Weights of a small GPT-style language model, trained from scratch on English Wikipedia.
Size: 14 layers, width 192, 6 heads of 32, MLP 640 tanh GELU, vocabulary 1092.
Architecture: LayerNorm before each block, biases.
MLP neurons of a small language model. Each row is named by its layer, matrix (up: input weights) and neuron, and shows model dimensions 0-191. Each number is 500 + 40 x the weight over its row's rms, rounded and kept within 0 to 999. Numbers have three digits each.
Before each neuron's rows, "fires after" lists the tokens most often just before its 100 highest values on Wikipedia text that the model never trained on; "fires on" lists the tokens most often at its 100 highest values on Wikipedia text that the model never trained on.

fires after: " F", " f", " b", "ab", "eb", " c"
fires on: "l", "ra", "ew", "r", "s"
L4.up276:468482542506474542482585421512534413548472557464503436533502479451523497507391520484536511465478429534487566460490510528564499508541465459545500425472506464539437490475486540491549523510456545465454493507410471481575538523548514515553475448522491559494504484441462490448465512467540482516521565496521494552525464473498522542516514472531505495467537494505564514555470493490470478477433503489523513510512482573464440421531556502509413468508441506541475502600452512548614523517482369494431526517493485563534472485558421537498534464540512515468441541505482507511525499562518486508

fires after: " ", " c", " E", " (", " l", "n"
fires on: "2", "oll", " a", "ic", "le"
L8.up490:467486533496466499518543556466551473561552453452525536567528431474561541478457581517471525574515479490474533347554532481510550525473477501489586502468392580499432491558583493540521509523547517463463470467470447500504495554452525466491490485467498484479458465508503501447480422438520524491514449459530511491456500499482496507517517493506526474520514504444476539476534480478537511544446537543440516545466432524510508439429495558580479469411571468474427527544468497470528447574583508436481535455494459520481472471502555456481515556517524516537504497442481468502521488484522510452

fires after: " ", " (", "–", " the"
fires on: "2", " s"
L11.up325:485571489476488525522478513533505463526480524561443471482491497510522537540497480500504416548579434460431480498509522486502523478527439517507532484534383505510506465466452511453517490494494449447492486491527598540487461514493504468508522522567497385496444500503460490482513464397517487526457476591550476462472560508544477464437546533589538527561465513483482491544475508451556458482514553471476461432472506509554539472477490451547514560517428558514430431495493539509479473590442559526484425500528534468472470543409541539481546496527455485521538595493482515514550540486535467530

fires after: " G", " M", " T", " ", "ul", " D"
fires on: ".", "2", "ary", "ation", "or", "y"
L4.up97:445481440462499453489512483521484519525449545536546524513491501455536477483520482500530473484495484542478482503481463517432487542487520514557478579529492527507496608490461488442585470467458509619519442428546449558506470495499515520528544552481472589445511455466482527504519495464424486501565429494497520469488545531491467520483481565505474443489531484478453524533541439510481465523460434551513460541487495528529528489500508550456628508496543552512471457592502500502465505534528520509511448489495507528467570488477456544499645515531427495487534438497457494500438416495544545590

fires after: " or", "et", "n", "in", "it", "0"
fires on: "ig", "am", "ut", "0", "im", "le"
L9.up544:504561453534497476468528481421495390460485445469505550561528581534524456471460476545511545567603515443494476519545529492501478416492534514453495514427490493529526470499457487436539513477518498560469456411516505522478549436496484507410478534574459496510442441546481551516472499570478482532490570520485512453554501428515435484492521526590393518502527514467465516526509454512497493537446501470500470493503508497491485509542541582513434482566490448477468499458454527515538546503550466465501451463515479507481468465434491518488554452516553533535456515515426524554567523485449567528

fires after: " "
fires on: "2", "|", " the"
L11.up231:503532503514491481451544464472424470531484498483485545490466527551572503531408535529518461503411433500460463479564503521494508497474402506557452521505444550551491553606510471490559442464522497460536518468552553530500487469467487442493503494538507506478426503393491503554471524461488485540492559517465529486491489481475560524509489496545486537533527592484511537453483468476525444501501605490536518494535464526529570541527444492509481487446635588474466493453463505530495445562516475534427472475555491515475491490489524437461513497439489487518550568460497495536551426479429506471

fires after: " ", " |", "0", " (", "–", ";"
fires on: "2", " ", "+"
L11.up153:499487485530582503502553498531520546500492468476413539495544471489484574502479469466508502516490494467462576468535474506450424536557457516530489474497441536584599511556535487521446485463498471525510501476529542512577501457508506458492525483484588433458588552459535417551493553467534511544437513560474482465516516442591490570519461494523568488520455524439476495511512506532476493463472514432552508462498426536546492523505461486519472476495529521467484540462451511506441399539430552481452418479498481506513481496503490548491475444550583480471535630516498528485485543497475501450

fires after: " L", " l", "1", " Ch", " ear", "4"
fires on: ",", "and", "os", "aw", "ly", "ut"
L7.up38:533449472486528454424589479461515530483462508507462491495415510452562527466556524494464500491471511516498481454492565558529516484481491533562418420506476565485474506599474490536510552480524472451493528424470497472519497555493545521535430547529506471378520524452495485524521473461490503422512536509492527481531506457419497448501484431471557539553516524550470556561510529523513521473536493442559465482499526479559538472494469477519531532481551491441532535508406462548531533464511462515542487490484519421510558415463423484431416528510530552455512513509553528451508542510585527496

fires after: " B", " St", " L", "B", "L", " b"
fires on: "e", "ra", "l", "en", "ov", "ew"
L4.up497:518404509496489540522524473514433457515512546468451521513499483537467441528424515520479490432471430468466568463488599472536509436491597488534522506524504516483496481478477493499508431511500540427493540567539531527552524526577469497509473508504493561501442504485496448477503486506503542454500567544476447544489468550462443448522507523461432499475531532432506528506512516424467541541502617462492507524458522500443464491551493492476451611491494572490474563545506521487569442491456486458507601480507483555569548486514434478499558498597505530501438465480471522471421480525482540491

fires after: " l", "l", " w", " ear", " L", "ain"
fires on: "ar", "ed", "aw", "ish", ",", "ly"
L6.up77:449429569473558529526484485481441515512505474456415504493404500520528560503531526439481462580457491529437503458491457513414511572483482541560501470424542567455425492525511499475471598547478555525475604492478497481441506536493527434494404494442500527448470513534547547483501462542551500484529519571539458471501511454451501454526545526536529508467522474511493489512472437458505543459465475484480543533495497426485542499477536506502538554476521471487498536509506502507557490483473429499552495462552593544480517481462559457473522550427470536484517441590517535525468542516520569516

fires after: " ", " is", "arg", "w", "ast", "her"
fires on: "2", "est", " a", "ast", "n", "ern"
L9.up325:431502470564455517490579485488472444492476499482501533483494490453521531496430550608485502552528496573472487413535476523531464511451487544520475498491489574508453539477539550473518448504513510475510443545477539603471521458417462538513464461510576458457519460439475434560502476471536560564458541462479410512423501472510539501441486531515571577500529455524456415453467480456511528474501495492474502540450489449533523522481479574459525446473478532472449531495540517568479490536493485476473471473485430480485487504436572507455566520551496486503566532447482534448544547493514512578